From a checkpoint of a small transformer trained on Wikipedia: 9 layers.
MLP neurons of a small language model. Each row is named by its layer, matrix (gate and up: input weights) and neuron, and shows model dimensions 80-175. Each number is 128 + 24 x the weight over its row's rms, rounded and kept within 0 to 255. A neuron's up and down rows have the sign that makes its largest values positive.
After each neuron's rows, "fires on" lists the tokens most often at its 100 highest values on Wikipedia text that the model never trained on.

L4.gate364 [178 133  74 139 131 112 107 117 140 152 136  92 157 120 104 106 113 120 161 100  82 180  78 140  85 125 114 141 153 102 174 141 128 104 154 122 136 125 123 155 127 133  98 162 176  96  93  89 128 140 143 136 142 134  94 124 123 111 128 104 156 116 146 185  84 132 111  99 163 130 129 105 116 174  96 113 127 126 156 135 130 119 120  98 148 107  93 107 122  79 109  94 170 133 128  89]
L4.up364 [156  81 109 140 110 104 124 114 140 147 111  89 151 159 109 116 114 118 105 120 114 167  38 138 112 148  74 144 130 114 132 130 104 102 163 105 138 133 107 159 113 146 129 119 138 126 154 127 128 162 132 135 179 145 122  91 114  91 100 105 173  98 123 155 100 122 147 136 155 143 135 138 117 117 128 126 100 100 163  92 111 125 125 123 103 115 123 114 130  89 159 107 158 101 143  95]
fires on: " K", " T", " H", " P"

L5.gate239 [159  96 122  94 117 126 133 129 136 145  99 109 140 108 123 117 129 142 118 104 117 126 149 123  82 129 107 109 124 101 103 154 127 139 180  75 162 117 177 159 109 129  96 134 133 137 148 108 126 102 110  85 144 138 161 131 154 109 138  96 146 138 153 179 146 130 126 157 145 107 101 129  87 148 111 103 111 146 161  81 143 143 210 121 100 170 116 157 149  93 124 117 106 162 169 121]
L5.up239 [136 106 102 121 149 146 107 134  75 121  91 144  91 136 155 166  97 119 151 136 166 110  84 148 135 118 102 109  99 138 120 110 131  77  96 120 115 118 148 134 106 195 149 103 187 175 122 130 107 120 115 161 127 124 123 128 105  68 146 122 121 127 149 167 110 130  98 113 141 120 130 184 136 138 114 151 130 125 131 148 114 161 131 180 108  85 137 151  80 127 130 123 159 112 118 108]
fires on: "=="

L5.gate12 [141 134 112 167 140 126  99  94 105 107 121 137 121 144 174 127 127 160 107 150 152 117 106 132  64 103 118 142 154 142 152 156 130 159 109 132 137  78 156 141 108 191 156 148 117 167  90 120 146 138 136 179 142 105 124 109 127 120 126 119 137  89 133  93 139 105 163 127 161 129 127  99 117 102 159 126  87 113  92  92 154 155 114 138  97 149 175 123 115 104 126  95 132  76  86 133]
L5.up12 [104 157 106 148 127 107 123 139 100 114 131  76 119 120 135  80 134 119 138 154 118  89 105 109 110 101 153 165 131 170 136 151 154 216 119 118 145  90 115 147 134 161 112 121 106 133 146 107  85 132 121 158 164 151 136 101 133 148 145 134 127 103 107 147 114 119 143 168  97 172 147 152 141 136 144 167 117 132 111 113 125 117 121 144 173  80 149 129 139 139 136  95 147  98  88 132]
fires on: "av", "al", "ak", "y", "ar", "as"

L4.gate83 [152 122 167 138 139 163  99 169 113 145 164 150 133 103 162 130 124 115 132 168 159 141 136 136 111  82 156 107 129  99  86 107 114 146 109  90  85 108 141  84 163 100 141 141  96 124 124 138 119 133 116 109 153 102 114 136 122 131 124  80 119 197 154 113 122 168 112 132 133 129 100 112 139 133 145 147 117 115 127 119  99 171  85 154 119 161 111 120 141 135  86 125 172 165  93 113]
L4.up83 [117 165 123 113 140  98 127 169 128  87 120 127 157 111 111 122 142 127 129 117 136  56 121  94 126 131  86 129 132 112 108 160 137 150 133 117 116 134 129 118 125  77 101  46 152 104 158 106 117 151 111 139 155 151 141 158 124 115 115 146 113 130  94 127 125 142 109 124 172 151 106 148 150 126 151 122 156 154 110 168 161 106 151 113 105 130 140 122 137 103 154 170 117 117 149  96]
fires on: "ent", "t", "ior", "im", "s", "m"

L5.gate245 [136 134 130 106 160 151 136 130 170 152 105 126 165 139 162 152 113  93 120 121 153 136 122 120 150 160 154 136 173 129 145  75 127 142 104 122 112  88 133 142 111 116 142 197 139 112 114 155 120 165  99 128 179 137 173 134 138 124 131 136 101 135 163 131  94 103 107  82 137 109 127  95  90 155 156  88 137 130 144 129 154 126 140 149 140 142 115 117 105 101 144 127 129 115 128 147]
L5.up245 [129 142 105 149 116 155 105 157 163 163 125 145 150 120 107 107 129 139 106 152 200 127  98  51 131  94 155 142 159 123 162 130 113 120  91 121 140 135 175 154 124 135 117 218 109 100 143 156 137 153 133 116 156 119 157 116 122 104  92 134 149 123 154 148 115 123 108  90 137 139 120 134 129 167 156  91 146 114 136 103 116  78 123 142 128 143 111 121 125 148 104  81 129 119 105 103]
fires on: " v", " p", " prov", " div", "iam"

L4.gate102 [113  89 146 114 150 125 138 173 144 110 147 120 141 123  88 132 130 109 171  59 138 131 127  98 114 150 183 104 135 124 107 143 104 137  65 160  92 134 118 143 109 124 113 138 117 141  94 166 133 141 180 149 143  99 133 100 155 117 137  92 115 145 150 111 155 127 155 152 160 145 144 110 103 103 113  71 108 131 112  86 149  99 120 161 168 116 130 138 129  79 142 158  97 135 135 117]
L4.up102 [147 157 122 121 129 115 115 164 130 103 114 118 150 145 135 116 121 108 103 138 160 121 158 146  77 176 121 117  79 151 162  77 107 119 114 112 121 111 122 116  97 138 117 145  91 107 106 114 190  86 153  96 125 162 147 150 115 140 127 105 109 129 118  81 154 144 182 131 112 123 131 146 138 114 124 112 156 129 133 154 103 109 146 101 108 155 165 153 144 167 162 156 141 143 110 107]
fires on: "g", "0", "G", "9", " via", " rather"

L4.gate298 [154  98 115 164 143 108 134 118 131 104 162 157 139 133 124 165 110 155  80 105 137 153 106 108 140 101 127 107 136 131 132 101 102 120 135 140  68 122 122 137  88 177 135 144 104 160 109 119 129 116 162 135  96 122 142 124 102  84  90 161 118 151 171 148 147 119 141 132 128 166 135 121 144 161 149 100 169 131  96 145  98 106 122 127 134 125 125 119 174 123  67 110 160 107 130 137]
L4.up298 [129 122 160 148 139 127 101 179 125 138 144 158 123  80 147 109 124 144 155 171 168 100 106 112 131 130  97 142  92 133 115 143 111 150 137 125 152 163 157 142  88 182 145 141  82 145 149 117 118  96 114 140 126  68 162 138  60 136 107 141 161 117 135 109 119 150 135 127 110 140 163 131 141  93 196 153 135 133 101 108  96 107  98 153 117 114 113 141 136 149 115 132 117 123 110 134]
fires on: "ar", " ent", "in", "ino", "For", "2"

L4.gate287 [124  95 135 142 150 140 161 112 127 111 121 112 138 131 160 116 115 144 120  75 141 137 126 124 108 119 115  64  75 120 174 141 103 127 176 132 153 139  94 124 175 152 106  83 192 144 143  98 106 161 156 135 114 138 132 139 138 129 144 132 111 103 130 137 126 126 167 139 114 136 137 166  81 116 126 164 166 118 138 117 104 135 134 129 116 130 127 104 124 105 142  70 152  76 149 123]
L4.up287 [141 141 151 144 159 154 170  93 102 173 118 128 130  97 136 111 116 156 136 146 161  87 116 101 115 138 159 126 108 129 122 112 135  96 177 148 100 124 152 138 147 171 135 146 154 149 168 125 153 182 147 183  83 130 140 157  77 158 173 146 120 106 137 125 168 126 142 125 133 160 152 136  97 103 145 160 158 120 120 118 161 139 125 144 104 138 156 144 119 158 100 106 154 119 176 106]
fires on: "B", " English", "0", " Scottish", " blue", " green"

L5.gate157 [143 142 127 150 150  90 140 133  95 109 111 165 125 141 134 161 169 106 122 113 136 124 152  96 102 127 165 124 152 165 124  98 108 144 138 130 119 158 115  91 109 138 155 121 123 104 138 126 110 183 161 158 144 130 129 143  96 140 128 106 145 138 110 127 142 130  88 125 106 143 114 118  66 148 152 122 131 139 119 113 119 171 155 109 124 153 135 160  99 157 131  90 192 154 123 116]
L5.up157 [140 147 119 134 113 175 152 127 105  75 100 118 145 173 113 111 135  93 118  86 143 103 116 142 168 161 163 133 104 127 193 120 137 141 124 107 158 136 118 120 107 113 130 141 116 144 146 116 135 113 129 109 113 204 173 157 136 182 133 152 115 138  79 114 123 146 147  99 147 158 104 190  99 117 193  63 130 103 144 142 133 101 161 127 120  98  93 125 157 151 120 123 154 120 121 110]
fires on: "9", ",", "0"

L4.gate145 [158  87 117 126 114  86 141 155 124 174 140 145 129 143 102 134 118 114 132 134 162 188 102 123 128 147 134 130 121 114 125 143 102 139 160 124  88 117  73 131 131 106 144 116  81  88 109 132 113 146  59 154 151 142 159 113 196  87 114 135 133 163  62 176 166 142 147 128 151  78 148 115 105 120 164 123 123 154 133 115 104 119 105 109 140 155 140 120 112  97 141 111 164 149 112 114]
L4.up145 [133 113 136 133 132 132 145 121  92 109 127 123  85 156 117 116 145 118 136 128 110 118 122 137 157 111 116 141 113 158 121 159  76 131 154 144 130 142 122 123 147 173 156 133 117  96 128 127 107 108  96 131 120 127 119 166 146 141 136 116  73 129 127 121 105 189 149 127 106 140 153 106 112  75 126 118 113 116 141 116 186  75  99 124 147  98 110 156 145 152 119 160 152 109 113 139]
fires on: "0", "1", "8", "5", "9", "2"

L5.gate398 [119 161 106 121 144 151 133 146 139 134  85  96 100 146 134 134  99 136 128 114 140  90 115 151 138 131 127 182  70 115 125 137 143 126 130 141 132 153 135 139 100 118 129  99 112 160 124 130  83 122  91  62  87 107 148 146 105 137 146 110 128 156 105 147 145  89 126 160 133 163 114 102 127 145 171 127 137 152 120 117 155 164 135 113 118 166 105 170 138  94 104 172 121 128 145 108]
L5.up398 [163 136 108 150 126 146 146 122 154  77 115 163 137 151 160 123 125  95 102  68 128 138 108 123 133 158 116 157 129  95 126 128 127 144 129 142 101 158 102 132 102 111 177 122 129 137 101 147 146 108 124 132 105 113 112 123 117  95 138 117 146 135 164 134 153  95 127 137 189 137 141  99 121 130 151 144 145 127 146 140 119 132  91 178 110 108 119 161 121 123  91 128 156 104 164  96]
fires on: "ella", "ra", "o", "to", "ela", "elli"

L5.gate155 [127 104 129 125 125 158 139 151 109 121 129 120 155 131 147 129 117 118 128 102 138 148 106  50 148 137 166 102 138 107 132 121 189 115 136 124 123 104 124 106 117 142 154 157 153 153 121  85 137 150 160 119 143 105 159 147 135 103 123 156 118 141 128 162 125 125 150 167 154 116 181 149 103 121 158 130 141 152  92 144 158 126 110 138 150 126 127 154 118 172 156 136  89 133 149 120]
L5.up155 [138 125 109 143 133 127 139 169  95 138 141 102 108 136 145 119 114  95 140 141  76 141 128 127 102  74 138 178 132 101 132 145  70 115 131 104  89 121 115 144 125 108 128 103 150 145 115 126 136 117 139 118 146  91 116 132 138 147 120 174 134 144 152  97 116 145 163 145 146 112 142 104 124 116 127 140 115 123 152 129 130 159 177  69 142 136 175 120 147 140  88 141 110 165 166 123]
fires on: " m", "3", "v", "e", "ó", "4"

L4.gate413 [141  86 131 110 131 127 152  89 104 136 127 144 125  99 174 120  99 102  92 134 141  94 120 146 132 116 116 129 107 119 119 128  85 114 138 124 113 107 137 162 118 162 127 118 164 143 129 127 117 146 121 116 151 160 134 149 167 126 161 109 152 105 113 141 136 151 123 150 127 146 109 143 127 127 136 131  90 136 116  98 104 113 104 137  97 161 143 126 129 136 152 125 132 107  80 115]
L4.up413 [110 149 103 155 121  92  85 125 137 133 113 138 119 142 161 111 171 133 128 145 142  93 128 105 117  86 130 125  99 128 184 121 127 166 109 125 162 162 132 133 103 115 150 117 130 118 153 167 112 113  68 160 119 140 116  96 124 176 109 103  90 107 127 144 117 142  86 141 118 143 110 136 107 142 144  88 143  66 119 128 169 150 139 142 117 111 114 114 164 140 164 117 121 150 147 133]
fires on: "ab", "ad", "y", "ile", "and", "av"

L5.gate350 [131 157 109 113 153  79 144 102 108 118 130 144 140 113 166 150 135  90 110 143 142 112 136 111 101 137 158 134 141 129 154 118 110 131 127  93 116 122 112  93 147  74 156 111 113 154 136 141  98 100 114  92 143 133 147  85 150 132 138 142 120 115  94 142 110 107 139 165 144 115  64 130 129 100 163 139 102 191 150 161 163 118 140 131  51 152 138 108 119 150 159 121 114 116 141 107]
L5.up350 [106 136 145 171  88 124 133  90  96 136 140 127 111 137  94 138 120 112 100 163 106 155 121 110 131  99 112 157 147 139 138 131 109 116 156  99 106 100 154 177 139 143 125 124 127 118 141 128  97  90 139 132 139 133 135 142  81 136 140 142  90 101 125 148 145 154 124 119 132 139 161 117 137 139 163  83 122 151 143 103 152 136  99 119 109 153 126 129 139 146 132 113  78 165  62 102]
fires on: "1", "2", "ah", "ab", " =="

L4.gate28 [161 140 135 140 184 115 123 125 130 128 133 143 150 123  91 159  93 115 129 123 160 136  89 114 126  94 144 142 131 119 100 155 135 110 111 108 132 172 114  86  82  94 119 150 123 149 118 115  77  98 109 167 145 132 154 125 150 133  77 154 117 162 131  93 129  82 127 156 121 155 100 124 111 123 129 163 133 142  94 138 128 145 119 189 154 117 131 131 125 120 161 144 110 105 118 114]
L4.up28 [135 133 114 171 138 121 117 148 158 109 124  97  92 127  98 165 162  84 127 110 139 122  96 148 132 115 143 130 141 135 180 173 210 142  99 134 150 156 119 117 176 141  98 140 129 119 136  91  96  79 140 110 146 126 166 155 147 129 126 140 146 141 132 148 134 114 103 141 137 152 117 110 101 147 121 133 132 118 122 155 153 121 151 160  99 124  62 104 131 100 143 150 119 126 139 165]
fires on: "7", "8", "ion", "6", "ition"

L5.gate289 [170 123 118 115 111 142 138 156 140 100 146 154 135 142 148  87 143 108 147  93 161 139 102 116 129 112 114 115 124 108 113 155 111 111 127 133  77  95 126 166  88 165 181 147 153 163 135 119  98 110 124 145 147 134 161 112 115 122  97 166  95 133 105 128 139 114 119 130 134 152 128 140 137 118 116 200 130  95 140 100 126 121 140 142 139 146 143  73 133 130  91 128 103 108 166  99]
L5.up289 [122 130 122 113 109 131 137  81 127 155  85 133 156 145 147 113 101 124 130 121 118 118 130 140 123 149 138  90  67 119 124 125 158 154 127 202 131  80 125 130 154 134 165 122 130 119 116 112 152 135 127 109 125 106 148  94 115 114 108 133 110 142 159  80 132 117 132 141 123 124  87 156 154 154 113 151 143 142 114 139 142 148 130 125 135 152 168  98 145 107 100 143 154 114 123 114]
fires on: "P", "p", " p"

L4.gate15 [129 134 154 120 158 171 167 129 109 100 135 130 107 103 140 112 108 149 139  93 154 104 143 118  95 113 120 130 119 147 176 112 141 127 121 140 152 107 154 144 116 170 117 162 145 107 160 141  99 165 145 113 106 136 139 176 147 141 107 187  58 132 110 149 132 133 148 145 136 113 127 141 156 128 126 141 169 108 120 143 110 158 142 156 115 151 138 146 108 136 141 127 125  84 128 135]
L4.up15 [115 112 139 122 188 111 127 106 113 173 137 134  83 125 141 113 116 132 124 114 126  98 141 120 106 126 155 125 150 140 187 169  84 132  85 147 119 153 161 122 139 189 174 124  82 148 170 147 150 105 107 142  88 123 101 149 146 150 126 134 141 161 100 129 110 132 124 142 126 143 163 110 136 122 127 117  79 116 135 142  90 121 184 137  86 181 151 161 126 122 150 149 129 126  82 117]
fires on: "A", "0", " A"

L5.gate469 [121 124 151 152 112 130 160  96 139 101 115 144 147 152 148 136 119 158 182 169 135 133 106 108 153 101 134 161 114 131 139  86 103 120 111 141 150 135 117 128  75 121 161 148 102 109  90  99 148 120 122 126 133  79 128 110 120  89  91 146 126 161 157 123 139 102 149 186 149  76  84 112 119 136  91 101 135 119 148 114 151 128 109  76 141 163 121  78 112  87 148 114 148 162 140 149]
L5.up469 [155 112 122 132 131 125 184 149 112 107 117 134 131  96 137 108 153 164 154 127 148 163 146 166 108 100 128 143 163 132 147 126 174 142 104  91 136 110 122 134 150 145 143 134 116 128 145 159 115  93 162 112 140  87 113 157 153 125 129 169 119 150 183 153 146 129 147 133 125 160 137 145 132 158 113 133 131 153 112 143 146 194 149 113 130 126 101 154 140 110  89 161 132 120 107 129]
fires on: "ul", "ag", "ant", "um"

L4.gate311 [131  89 116 134 169 135 100 147 128 109 136 128 168 117 148 155 143 162 139 128 166 156 101 159 192 144 142 153 131  92 114 126 115 134 123 121 109 153 112  85 131  85 124 129 115 109 114 138  97 107 105 138 134 115 153 104 148  88 103 155 112 174  80 123 133  89 123 167 123 111 151 125 147 132 167 141 134 115 113 106 137 142  93  99 116 136 147 119 123 141 112 108 167 129 197 158]
L4.up311 [153 136 166 105 156 131 168 152 149 141 118 118 120 148 115 130  69  91 160 107 132 108 116 142 102 135  98  90 138 126 190 111 145 156 129 148 137 141 135 158 119 100 121 101 119 181 110 124 100 104 132 152 130 137 146 138 158 140 113  96 117 136 120  96 139 122  91 173 119  95 136 157  88 120 113  99 118 150  89 103 170 152 116  96  84 182  85 137 105 102 141 134 106  96 148 123]
fires on: "r", "7", "8", "6"

L4.gate380 [138 146 132  99 139 144 117 135 140 131 116 115 175 112 146 125 139 100 112 129 168 135 123 117 134 148 176  82 128 147 104 114 150 164 112 131  89  91 156 160 143 111 165 140 151 132 134 174 102 137 143 124 108 145 144 106 179 103 106 133 109  95 145 163 147 138 132  98 130 143  94 143 154 102 138 116 116 143 137  99 132 142  97 114  97 167  90 104 127 138 143 140 201 111 142 121]
L4.up380 [143 167 138 130 103 139  83 115 135 127 131  67 165 113 149  76 107 127 146 158 133 125 150 163 100 115 113 106 171 115 135  98 115 170 111 130 120  83 148 158 145 107 112 126 162 119 129 144 119 134 160 149  92 134 147 116 131 107 134 128 122 139 140 122 134 128 113 113 104 121 108 166 147 135 126 102 107 106 136 132 112 126 147 136 101 106 124 143 114 116 166 176 143 123  81 107]
fires on: "\n", "2", " ", "ran", "ih"

L5.gate244 [146  73 113 124 134 126 108 164 110 121 123 115 154 111 116 131 125 159 115  88 147 176 147 129 135 115 172 114 164 113  94 160  91  72 119 137 147  86 158  83 123  82 115 125 148 126 119 108 118 129 146 132 125 119 141 127 111 107 103 119 111 139 140 166 154 138 107 105 128 127 112 177 143 186 137 154  89 142 166 106 125 150 139 151 102 100 135 152 140 116 106 134  63  89 113 111]
L5.up244 [150 127 145 164 125 108 131 131 113 156 130  90 121  94 117 145  68 146 133  99 150 137 142 132 144 115 128 113 118 132 134 149 120 132 117 134 130 131 141 167 151 133 109 107 167 118 131 148 157 127 107 132 136 117 124 146 134 133 137  94 140 148  81 174 145 117  95  86 166 119 147 124 190 134 114 183  71 146 126 138 125  83  90 173 109 164  88 132 137 108 101 164 164 182 110  99]
fires on: "=="

L4.gate61 [116 107 159 126 110 135 120 104 105 168 112 126 123 160 147 154 127 119 161 171 132 156  87 139 167 115 138 158 106 121 171 107 133 173 102 128  88 138 152 140 152 155 166 160 120 145 109 124 118 132 123 115 131 106 144 140 120  95 138 154 118 123  88 144 114 108 130 130 173 141 117 133  59 106 112 142 132 114 141 132 147 132  96 105 152 124 129  84 121 155 132 104 169 152 131 151]
L4.up61 [137 140 143 115 105 122 147 132 154 142 125 155 113 141 109  79 128 206 101 152 142 148 140  93 117 122 165  92 152 128 116 137 150 158 101 101 133 138 145 156 163  96 140 108 132  93 146 164 139 133 132 132 153  80 128 140  99  86 129 100 101 114 164 119 140  96 133 108 173 155 138 130 175 119 146 138 120 135 146 166 141 138 115 139 134 143 167 113 120 161 140 152 118 142 122 143]
fires on: "ul", "im", "ur", "um"

L4.gate326 [102 118 142 132 121 146  85 158 116 143 110 125 136 136 106 136 115 121 157 128 144 187  89 111 159 154 142 142 129 137 103 129 109 155 130 139 147  91 103 147  92 158 149 150 127 141 149 157 114 134 164 138 134 100 114 133 142  97 168 118 159 126 108 158 105 101 139 116 126 201 153 150 115 165 100 130 140  59 160 101  96 133 123 137 107 161 156 127 134 128 153 145 148 138 132 101]
L4.up326 [142 164 113 150 165 139 144 153 161 157 130 104 148 109 139 113 108  54 147 155 135 102 126 145 113 149  89 114 137 119 111  79 119 150 140 119 123  72 130 165 110 132 117 160 148 105 148 103 126 145 135  92 175 167 155 158 127 117 100 114 162  86 117 151 112  75 109  88 148 134  84 112 184 135 175 115 137 158 166 130 169 134  95  93 137 119 100 115 134  83 101 117  88  99 144 112]
fires on: " C", " P"

L4.gate350 [143 119 119 134 154 141 158 118  95 102 125 141 135 123 127 152 122 124  84 157 117 140 113 123 117 138 115 140  92 120 125  77 132 140 101  93 119 122 147 150 151 111 144  88 162  97 109 158  89 141 121  73 141 173 162  94  89  97 127 102 118 111 102 139 130 118 131 221 134 131 127 124 129 103 125 118 142 141 151  94  99 111 122 147  97 106 159 148 137 126 133 127 146 121 134 142]
L4.up350 [138 146 114 141 130 135 115 133 100 117 176 158  92 104 128 171 168 135 119 141 146 129  61 108 131  83 171 158  90 112 139 139 137 121 148 171 146 165 117 163 125 165 120 123 151 108 126 179 154 114 177 142 144 135 133 148  99 118 143 159 120 143 137 130 121 135 137 164 136 133  99 169 188 142  80 139 151 132 106 142 125 136  97 158 114  89  83 122 135 126 131 114 142 122  91 169]
fires on: "1", " De", "8", "7", "2", "9"

L4.gate188 [128 137 127 149 126  98 110 111 171 109 121 160 146  72 139 146 141 136 145 169 111  86 162 103 129  94 116 141 118 132 122 122  99 147 144  76 117 144 112 127 103 136 137 152 112 149 111 129 139 158 116 162 144 137 154 158 126  93 112 104 172 137 156 147 141 188 135  98 121 121 109 131 104 174 156 115 115 145 117 113 124 112 137 149  78 169 135 138 156 142 140 111 104 138 117  71]
L4.up188 [123 150 178 156 103 106 138 167 139 140 149 143 146 125 138 125 121 127 148 116 135 106 128 153 122 126 182 166 140  99 154 109 169  93 156 115 102 129 141 116 121 114 164 152  98 131 107 143 125  93 131 115 119  83 133 125  91 144 152 149 101 130 144 139 105  80 115 101 151 126 149 151 150 123 118  91 176 105 171 132 157 102  88 165 171 103 139 110 121 152 135 109 117 108 148 118]
fires on: "n", " n", "/", "N", "b"

L5.gate100 [160 133 131 130 166  73 129 151 121 113 148 127 132  98 175 137 131 125  93 136 140 121 134 133 135 117 127 126 133 108 138 166 117 153 127  76 150  77 159 110 166  98 213 125 145 133 115  97 106 106 121 168 144 117 147 106 117  89 143 121 138 129 153 125 159 135 138 127 128 141 111 105 166  98 118 139 130 162 158 134 188 142 127 166  88 140  95 125 129 132 125 137  93 168 126 116]
L5.up100 [117 170 173 157 148 103 105 124 143 136 127 119  96 152 139 137  98 118 104 110 148 198 172 154 123 131 125 107 138 135 154 119 127 142 132 149 105 128 116 100 106 125 125 204 128 184 126 170 150 116 145 166 120 160 114 144 123 118 106 131 158 134 126  96 135 108 116 136 148 113 100 128 143 118 174 107  84 124 143 124 140 114 134 146 141 122 154 141 137 120 143 130 148 132 127  93]
fires on: " ", ":", "-", "\n", "1", "2"

L4.gate304 [148 131 118 109 120 119 148 112 172  55 172 121 136 145 122 125 125 116 104 148  85 138 137 107 156  95 114 104  84 116  98 121 117 138 129 111 106  96 123 103 135 143 143 137 130 130 135 118 122 180  82 142  83  93 156 111 163 105  76 118 117 111  95 153 152 144 139 115 121 132 163 124 122 124 141 129 167 117 117 140 108 145  74 168  68  98 102 184  70 120 105 112 110 140 105  98]
L4.up304 [171 117 122 132 112  91 122 140 117 145 144 117 102 139 167 129  96 132 107 187 119  89 101 122 189 133 146 118 116 104 110 115 135  70 131 169 137 120 141 121 142 151  94 154 115 145 115 121 163 150  57 118 143 119 124 113 120 126 126 123 127 140 127 138 140  98 128 131 112 168  86 123 166 181 128 115 143 175 121 116 138  57  97 139 149 100 131 175  77 152 155 125 178 128 145 117]
fires on: " n", " var", " All", "hel", "ly", "N"

L4.gate478 [157  84 133 149 132 114 115 162 106 132  87  86 130 157 155 127 136 112 128 138 133 124  99 122 160 126 119 136 154 138 118 147 120 132 151  76  80 130 128 121  74 165 149 131 116 195 159 102 122 132 140 129 127 109 154 162 120 146 146 127 149  81  88  98  99 132 108 141 126 172 170 146 115  97 122 173 147 142 162 114 134 154  94  96 111 103 128 120 179 118 141 120 143 138 170 184]
L4.up478 [146  66 126 117 152 121 129 135 106 129 147 111 157 106 162 173 108 145 142 108 115 134 120 103  97 117 134 136 165 121 125 155 181 124 142  96 100 170 142 133 128 110 109 135 160 162 109  83 147  89 102 116 139  76 146 122 125 133 155 131 127 110 121 101 102 126 135 120 154 124 130 152 164  90 124 161  98 166 146 150 144 134 119 111 128  60 133 131 165 172 131 166 162 113 121 132]
fires on: "m", "M", "erm"

L5.gate101 [122 132 148 112 111 138 102 139  86  99  73 149 138 149 119 158 110 151  87 118 148 104 121 108 138 149 127 142 134 127 175 118 131 140 124 143 135 120 119 107 116 122 137 113 150 144 130  79 122 167 148 131 124 146 119 110  84  87 112 113 112 139 101 137 116 108 103 168 149 118 153 154 118 131 137 121 159 140 128 114 137 134 123 116 130 130 137 129 125 116 137 140 173 165 168 115]
L5.up101 [157 113 134 151 100 134 147 127 172 151 118 147 134 148 128 137 109 129 142 133 134 117 144 159  99 110 120 142 178 127  76 118 183 132  82  89  91 127 127 155 153 172 111 122 164 122 117 121 141 154 118  62 106 129 109 145 161 163  87  80 169 118 119 127 146 150 126 132  97 168  89 109 137 121 126 122 135 127 147 153  74 114 122 114 127  74 123 129 128 150 116 157 133 120 106 121]
fires on: " exp", "im", "p", "m", " comp"

L5.gate341 [128  77 147 130 134 138  96 159 127 129 166 139 152 141 146 140 122 133 127 111 159 134 123 118 141 147 130 106  69 112 185  92 117 174 142 106  80 145 101 182 168 123 116 169 139 126 175 123 109 124 136 189 142 126 117 122 143 102  99 128 116 165 149 188 155 166  88 134 143 105 123 106 122 169 128  72 132  99 134 158 165  96 112 152 146 123 126 104 117 152 102 150  95 117 123  93]
L5.up341 [121 120 146 140 141 131 106 172 132 115  85 133 150 104 100 112 134 189 180 156 133  97 117 145 116 128 104 122 115 132 133 118 145 151 145  95 179 116 131 144 145 113 159 127 153 157 179 115  91 115 133 120 148 151 130 146 102 161  92 149 133 122 128 154 131 134  93 140 114 115 160 134 120 166 147 117 125 154 142 140 121 127 192  95  97 130 101 125 156 140 128 153  85 149 147  90]
fires on: " r", " R", " arch", " ent", " ar", "ar"

L5.gate346 [176 133 100 130 135 123 146 153 131 137 157 146 181  56 126 102  77 129 100 142 131 119 136 130 117 113 180 126 110 119  88 115 141 126 139 127 135 124 146  89 118 138 144 102 123 145 132 115 109 126 180 126 139  96 128 141 113  43  99  91 113 120 119 155 162 138  82  97 161 109 118 116 153 115 141 161 106 156 125 108 131 129 120 130 117  98 126 142 155 133 101 104 119  91 122 162]
L5.up346 [137 117 144 146 114 117 150 115  55 108 156  87 114 131 164 120 105 119 167 123 168 102 113 142 152  89 129  89  97 156 141 148 144  98  91  88  82  71 166 146 139 165 134 109 160 144 151 139 152 132 116 166 127 101 155 142 155 123 128 113 116 132 119 182 152 135 114  63 107 121 171 144 124  93 153 147 144 102 124 151 102 138 128 121 159 101 153 133 117 109  88 152 152 130 129 141]
fires on: "=="

L4.gate340 [132 155 147 145  77 141  97 170 140 107 135 106 127 107 129 101 149 137 136 138 160  99 113 104 132 116 147 122  99  96 148 128 112 173  80 143 135 113 151 144 100 147 178 151 118 152 125 144 120 141 125 149  64 133 108 138 124 109  81 135  91 143  91 167 148 143 114 146 131 127 141 136 103 130 107 112 132 124 135 134 129 176 103 125 101 148 135 175 193 155 148 120 113 122 203  80]
L4.up340 [ 93 147 148  81 131 125 145 126 173 160 126 148 112 151 131 128 107 111 128 117 152 112 149 150  94 147 150  84  80 116 128 147 120 159 119 124 147 148 148 173 172 145 116 159 131 122 142 136 145 127  96  77 138 108 148 128 159 120 133  97 158 126 176 155 108 123 155 145 155 142 154 144 105 132 116 135 135 114 165 130 109 119 127  67 149 134 153 133 131 113  93 138 107  89  98 141]
fires on: "P", "p", "A"